{"n_layer": 16, "vocab_size": 32000, "activation": "swiglu", "norm": "rmsnorm", "rope_fraction": 1.0, "attn_scale": 0.125, "bias": "none", "parallel_block": false, "init_std_down": 0.00224, "lr": 0.000734, "weight_decay": 0.33, "final_lr_fraction": 0.0, "seq_len": 1024, "doc_mask": true, "train_tokens": 694800000}
MLP neurons of a small language model. Each row is named by its layer, matrix (gate and up: input weights) and neuron, and shows model dimensions 96-223. Each number is 200 + 30 x the weight over its row's rms, rounded and kept within 0 to 999. A neuron's up and down rows have the sign that makes its largest values positive.
After each neuron's rows, "fires in" lists the words (lower case) most often at its 100 highest values on Wikipedia text that the model never trained on.

L8.gate1201,209,201,228,241,208,234,238,205,208,206,171,181,177,214,230,192,238,282,198,168,193,118,198,234,160,184,193,159,204,174,128,189,195,187,179,210,203,180,167,175,132,203,154,183,161,186,288,206,226,192,197,182,180,199,187,219,166,231,167,193,185,208,162,170,226,237,150,212,207,209,155,202,188,146,184,169,193,140,194,186,259,230,174,198,182,160,145,195,261,215,210,217,218,223,272,168,188,128,197,228,247,240,169,194,187,203,208,276,182,239,205,215,164,221,219,200,232,230,211,245,161,200,197,210,247,230,197,166
L8.up1201,280,150,179,165,241,228,188,195,160,148,174,197,205,200,214,202,233,235,172,166,199,187,141,232,193,192,173,200,184,177,181,248,200,144,171,154,197,245,230,214,219,203,197,193,200,134,177,232,168,140,183,234,235,218,188,161,199,252,178,187,174,212,206,184,195,272,246,220,252,170,234,288,185,197,119,181,206,163,224,179,193,214,247,207,175,164,140,203,227,222,158,197,201,189,198,232,188,197,184,227,177,197,245,209,240,214,168,267,203,170,188,186,216,148,244,245,212,217,186,224,211,223,203,200,191,262,184,128
fires in: "to"

L8.gate1232,236,205,256,208,186,243,200,184,245,211,175,180,182,127,203,189,181,138,235,232,215,201,180,244,149,161,216,205,200,204,154,166,188,224,174,207,208,171,189,201,199,174,225,166,175,200,256,262,197,210,253,230,189,260,169,221,186,222,174,147,172,168,179,127,217,200,221,250,189,159,235,170,150,207,179,203,192,191,205,185,201,214,243,217,203,210,195,183,165,208,216,202,219,191,192,226,217,237,171,195,212,262,203,238,160,182,187,221,284,222,186,247,206,218,183,247,180,173,141,177,235,176,223,185,217,188,233,135
L8.up1232,222,248,191,153,215,223,199,226,248,166,161,175,186,162,274,193,187,189,242,171,180,184,195,226,201,194,225,216,178,238,158,208,167,226,149,208,222,181,199,184,222,185,217,223,182,170,219,219,175,177,195,246,201,221,203,249,176,234,184,146,178,174,177,170,226,214,183,248,243,120,182,126,190,140,165,163,240,201,221,156,211,224,229,218,206,190,189,149,144,187,226,244,248,116,216,236,207,245,208,143,202,196,236,169,216,227,190,194,198,186,233,196,219,199,219,170,216,204,181,178,216,191,150,159,226,213,213,206
fires in: "was", "had", "were", "to", "which", "is"

L8.gate1061,216,154,219,260,206,169,161,167,179,157,245,278,210,223,233,237,232,226,197,229,228,163,246,197,263,165,175,209,178,223,245,219,195,188,251,257,172,210,201,175,246,230,242,206,190,300,205,156,201,197,195,190,224,217,190,204,223,199,186,209,241,172,185,183,225,207,234,119,197,139,220,207,210,281,179,227,139,201,205,227,240,164,260,183,210,202,242,173,215,183,165,233,151,201,179,163,235,237,222,246,181,170,189,191,229,240,213,217,194,168,198,256,189,186,201,223,221,245,237,248,190,225,226,165,213,248,223,140
L8.up1061,277,204,222,184,187,156,185,195,169,240,157,249,208,181,175,200,220,190,212,236,145,214,218,194,208,196,177,208,161,183,217,152,221,273,188,227,199,177,174,167,207,218,172,224,206,208,185,142,254,151,240,253,153,182,184,174,230,198,212,169,196,202,189,104,255,149,227,172,180,162,186,208,214,196,198,195,194,177,168,179,163,182,191,211,220,187,220,190,209,152,212,227,225,244,181,196,221,226,166,197,166,250,169,182,204,222,149,212,225,176,170,174,210,184,196,214,235,223,226,181,208,186,230,208,218,204,145,176
fires in: "by", "company", "series", "november", "january", "december"

L8.gate139,247,202,226,219,246,262,218,164,198,178,140,183,238,216,181,114,186,205,210,190,181,180,239,231,164,140,255,220,238,275,192,223,198,191,203,138,146,197,230,232,187,255,217,192,259,186,196,151,149,141,207,177,178,202,217,161,224,191,210,195,201,193,201,207,213,248,190,168,199,237,196,180,172,187,215,210,143,203,167,138,200,174,208,230,238,197,186,233,238,212,191,213,179,208,229,206,173,263,185,201,198,218,204,214,133,187,199,215,199,168,169,251,156,196,213,211,204,186,178,183,192,208,178,189,223,175,178,160
L8.up139,218,199,167,214,214,155,193,254,210,227,216,186,186,234,233,211,210,282,123,169,250,169,132,163,192,191,178,218,155,242,208,144,181,181,161,204,209,249,188,192,186,174,201,233,192,182,228,219,185,217,231,234,202,212,226,149,182,230,233,207,201,216,215,182,206,216,181,206,225,227,215,234,176,247,156,206,181,219,159,153,214,161,247,178,203,194,260,183,196,186,256,173,200,211,176,170,202,218,188,202,160,178,183,222,254,140,215,201,197,212,182,153,186,217,173,196,212,192,215,206,225,212,184,198,187,217,230,245
fires in: "is", "was", "a", "an"

L5.gate932,251,194,202,179,186,216,231,187,191,148,144,220,212,153,198,183,220,176,224,209,237,211,176,208,193,203,184,233,186,243,180,184,243,226,200,193,220,225,157,220,147,183,196,202,226,201,199,176,192,192,218,158,179,161,186,154,226,203,158,215,195,200,183,231,210,211,226,195,215,208,167,237,203,201,241,203,200,186,151,195,166,168,201,216,221,180,198,177,142,230,193,210,177,249,171,238,206,225,221,201,194,196,140,227,195,159,170,211,204,207,152,217,132,188,206,213,237,256,226,171,162,231,283,194,194,144,220,213
L5.up932,255,176,178,228,230,202,144,235,196,220,220,224,222,196,186,174,221,146,165,175,183,215,258,212,238,225,193,208,196,186,197,211,200,231,171,217,222,174,198,159,151,172,160,175,165,197,156,176,218,214,251,234,216,197,210,188,275,193,188,194,191,182,223,179,177,176,190,157,213,222,160,269,209,222,191,189,235,214,189,172,183,180,259,173,244,196,223,174,175,231,156,255,234,248,169,160,188,207,171,181,217,245,233,237,175,216,185,197,206,183,172,200,148,221,190,250,220,176,180,194,239,233,198,216,193,215,150,230
fires in: "was", "were", "1898"

L8.gate175,236,182,207,262,200,206,223,210,228,185,213,187,190,197,217,299,189,173,171,229,174,157,210,212,219,218,182,207,183,238,168,246,209,197,211,194,201,224,198,207,210,233,207,187,208,194,202,234,216,223,216,157,233,221,178,231,232,164,251,191,210,193,161,184,179,247,157,136,179,194,149,201,182,224,192,239,239,149,217,170,187,229,256,219,179,213,203,195,192,227,206,207,192,211,204,216,198,246,129,218,196,244,141,218,211,189,156,242,192,203,171,234,222,214,192,228,146,177,157,218,158,195,235,153,231,235,193,192
L8.up175,250,186,208,231,211,196,208,199,134,230,181,225,253,235,221,214,164,172,253,223,198,158,251,255,160,172,191,162,237,207,149,266,250,198,256,218,274,213,204,165,139,177,218,168,203,239,191,210,192,171,234,206,201,179,165,186,211,174,207,196,218,122,178,218,214,179,247,184,218,156,244,201,182,180,203,203,199,248,180,189,222,156,203,186,200,214,173,223,230,207,223,204,217,157,215,195,207,187,224,183,236,227,257,216,205,198,209,209,198,225,195,205,211,209,230,256,183,184,194,177,194,218,209,144,219,244,201,203
fires in: "to", "can", "you", "must", "he"

L5.gate141,139,167,188,174,194,239,192,222,214,249,189,225,205,156,172,173,192,161,172,222,209,172,236,207,182,263,201,210,172,227,254,210,217,184,192,165,246,243,194,221,202,213,228,167,220,197,248,169,199,252,204,180,182,104,176,214,212,258,207,217,195,202,189,185,187,205,129,178,185,224,181,216,217,156,162,225,257,222,202,140,213,216,195,185,210,191,238,172,196,230,169,223,229,210,233,267,223,247,253,236,223,182,213,251,201,200,148,181,206,157,201,192,209,230,200,191,138,162,125,201,218,227,199,152,249,237,175,200
L5.up141,212,216,203,184,192,167,249,228,149,180,204,171,250,236,197,231,195,281,171,217,261,193,239,193,253,201,211,198,167,199,260,229,190,193,272,192,231,225,209,257,193,232,170,190,187,234,207,240,248,231,196,172,222,143,220,194,247,218,190,257,225,165,171,227,225,165,182,199,178,211,162,254,190,205,191,199,160,228,174,191,207,222,238,215,236,201,236,159,148,176,231,225,237,221,156,223,197,216,251,180,217,223,229,181,169,145,159,222,170,188,204,206,233,190,180,157,175,170,187,213,187,190,176,235,227,239,217,214
fires in: "south", "north", "left", "east", "west", "northern"

L5.gate1605,172,208,131,237,171,148,137,191,229,218,166,165,223,196,197,227,156,97,158,193,194,161,253,204,188,235,190,186,217,206,217,212,182,222,175,139,252,152,212,193,185,146,232,162,202,177,176,195,234,214,265,197,209,127,197,185,208,192,157,164,212,149,178,250,236,185,161,247,185,173,203,264,222,239,183,196,156,203,180,176,232,218,238,170,240,191,177,167,238,192,279,152,185,198,177,188,253,186,202,180,189,255,244,197,234,194,176,205,238,178,207,190,142,202,172,136,193,169,146,179,245,152,155,243,183,200,216,168
L5.up1605,213,259,181,201,212,195,222,254,184,236,198,187,196,195,236,195,231,162,165,224,204,215,210,222,220,223,132,164,191,212,177,218,199,247,180,174,248,184,214,207,201,211,212,202,210,209,216,184,220,168,221,194,186,169,228,221,238,227,220,202,149,226,165,207,214,165,223,217,193,248,205,255,176,208,210,207,196,225,183,185,192,208,221,197,216,164,222,193,219,209,145,177,226,167,146,221,219,197,202,166,162,231,218,193,145,214,205,214,158,172,210,178,296,240,196,182,196,167,228,207,219,227,162,206,175,235,224,165
fires in: "first", "1", "second", "top", "left"

L8.gate1306,279,196,254,208,191,214,150,213,185,154,187,207,192,236,229,204,193,169,196,208,224,199,181,243,249,183,223,193,163,244,215,227,202,175,151,217,218,184,183,210,219,180,166,194,226,217,200,213,215,216,195,180,221,236,254,221,202,248,169,121,163,182,199,193,220,253,208,180,204,263,203,220,200,182,126,179,200,165,197,180,199,145,192,210,208,148,241,192,253,219,248,190,236,198,205,234,246,188,147,214,197,215,223,173,181,169,196,188,178,216,207,179,208,207,239,193,157,185,167,180,171,211,217,212,213,260,193,139
L8.up1306,161,221,220,186,157,209,171,220,172,148,257,159,170,245,262,211,157,216,153,172,152,208,158,194,221,242,193,211,268,187,144,181,214,146,228,269,206,235,149,164,237,187,239,138,204,210,220,230,201,177,178,226,163,222,179,211,194,204,168,227,223,208,165,214,199,181,213,247,205,156,238,227,183,191,137,267,210,170,189,196,188,180,189,248,190,183,219,180,225,227,248,186,180,174,249,211,186,251,231,200,205,211,217,235,188,186,173,161,187,174,213,199,216,195,217,168,203,233,189,184,216,259,213,187,248,229,212,241
fires in: "to", "and"

L8.gate240,209,155,186,272,138,233,188,193,188,140,244,194,164,218,238,180,160,191,207,221,168,195,158,235,223,171,190,156,204,179,239,250,205,215,196,182,179,207,113,176,179,210,216,169,221,182,220,245,254,169,187,188,256,191,198,165,206,209,199,210,204,211,227,195,190,210,195,199,254,204,186,210,181,219,208,231,200,176,203,155,185,260,202,178,127,219,205,218,195,147,226,252,203,176,212,222,163,235,187,197,217,202,195,255,192,220,235,219,209,219,151,173,172,143,195,205,223,191,217,196,191,187,215,155,252,226,229,191
L8.up240,181,162,215,202,184,208,202,170,199,205,192,190,176,246,200,184,228,218,183,236,232,153,224,290,212,184,213,196,202,252,128,221,215,184,171,230,175,220,182,206,192,198,191,201,226,203,270,258,245,235,229,177,166,213,162,274,179,243,196,216,210,191,213,178,191,191,222,215,198,255,169,178,192,168,163,202,195,220,214,174,217,228,173,191,194,169,182,193,248,229,203,215,202,196,239,267,268,236,204,217,214,234,200,238,184,203,209,302,216,148,180,178,166,224,196,195,190,169,211,203,206,248,201,206,212,238,173,226
fires in: "to", "will"

L8.gate1385,159,159,171,189,160,171,212,200,186,154,175,179,232,224,217,207,190,192,130,199,215,195,184,220,208,196,209,202,191,201,179,154,240,159,175,180,197,191,220,217,184,201,231,165,183,181,198,208,165,209,193,193,174,205,188,229,221,190,232,206,203,171,149,157,222,188,148,214,209,184,185,218,190,167,224,183,201,217,187,123,161,191,177,155,214,248,211,154,162,182,178,212,216,217,192,233,187,268,245,230,249,170,225,258,169,184,169,221,240,208,218,177,196,180,117,163,186,177,126,204,193,193,185,211,186,232,186,192
L8.up1385,243,152,200,188,213,165,174,203,225,189,203,222,213,214,254,247,245,157,251,224,198,178,194,208,118,236,228,196,185,239,207,213,240,227,182,212,192,226,242,199,167,205,184,203,233,184,208,198,199,146,201,240,187,154,174,202,178,228,181,190,160,211,179,198,222,207,190,180,161,182,172,232,185,200,288,156,164,207,170,181,206,256,196,166,190,193,168,198,187,271,165,211,251,173,241,194,234,251,193,229,247,221,236,213,182,209,220,192,200,158,140,169,186,207,164,205,188,162,143,110,247,203,212,235,187,171,184,155
fires in: "to", "from", "left"

L8.gate1614,196,232,167,161,216,261,168,213,152,209,167,232,184,201,196,234,192,143,155,205,169,179,196,176,224,219,115,207,215,147,198,204,193,211,177,193,224,205,118,220,137,190,183,179,189,155,198,174,190,202,205,229,193,169,170,167,152,204,184,216,254,209,207,179,148,201,200,208,172,172,243,185,198,238,233,175,208,186,219,171,252,238,218,254,182,125,201,222,217,227,207,166,180,256,175,176,223,195,196,142,157,214,159,231,186,171,199,217,169,215,203,298,215,186,187,185,209,209,241,204,175,226,227,268,203,207,235,202
L8.up1614,197,200,229,163,176,246,221,212,188,180,249,203,191,192,210,155,158,226,194,240,208,195,168,229,162,215,144,210,171,200,217,162,192,181,180,134,178,191,166,250,184,222,177,257,258,171,179,190,207,162,217,204,185,221,191,214,185,196,208,197,209,229,207,156,165,250,248,194,207,232,235,217,170,210,219,186,184,227,186,193,191,196,162,171,185,194,195,196,177,217,233,188,204,247,115,204,229,193,117,186,215,201,190,173,238,204,197,234,193,207,196,161,201,244,178,165,235,226,242,158,207,173,220,155,190,216,172,163
fires in: "1", "jukebox", "each", "tipu", "1st"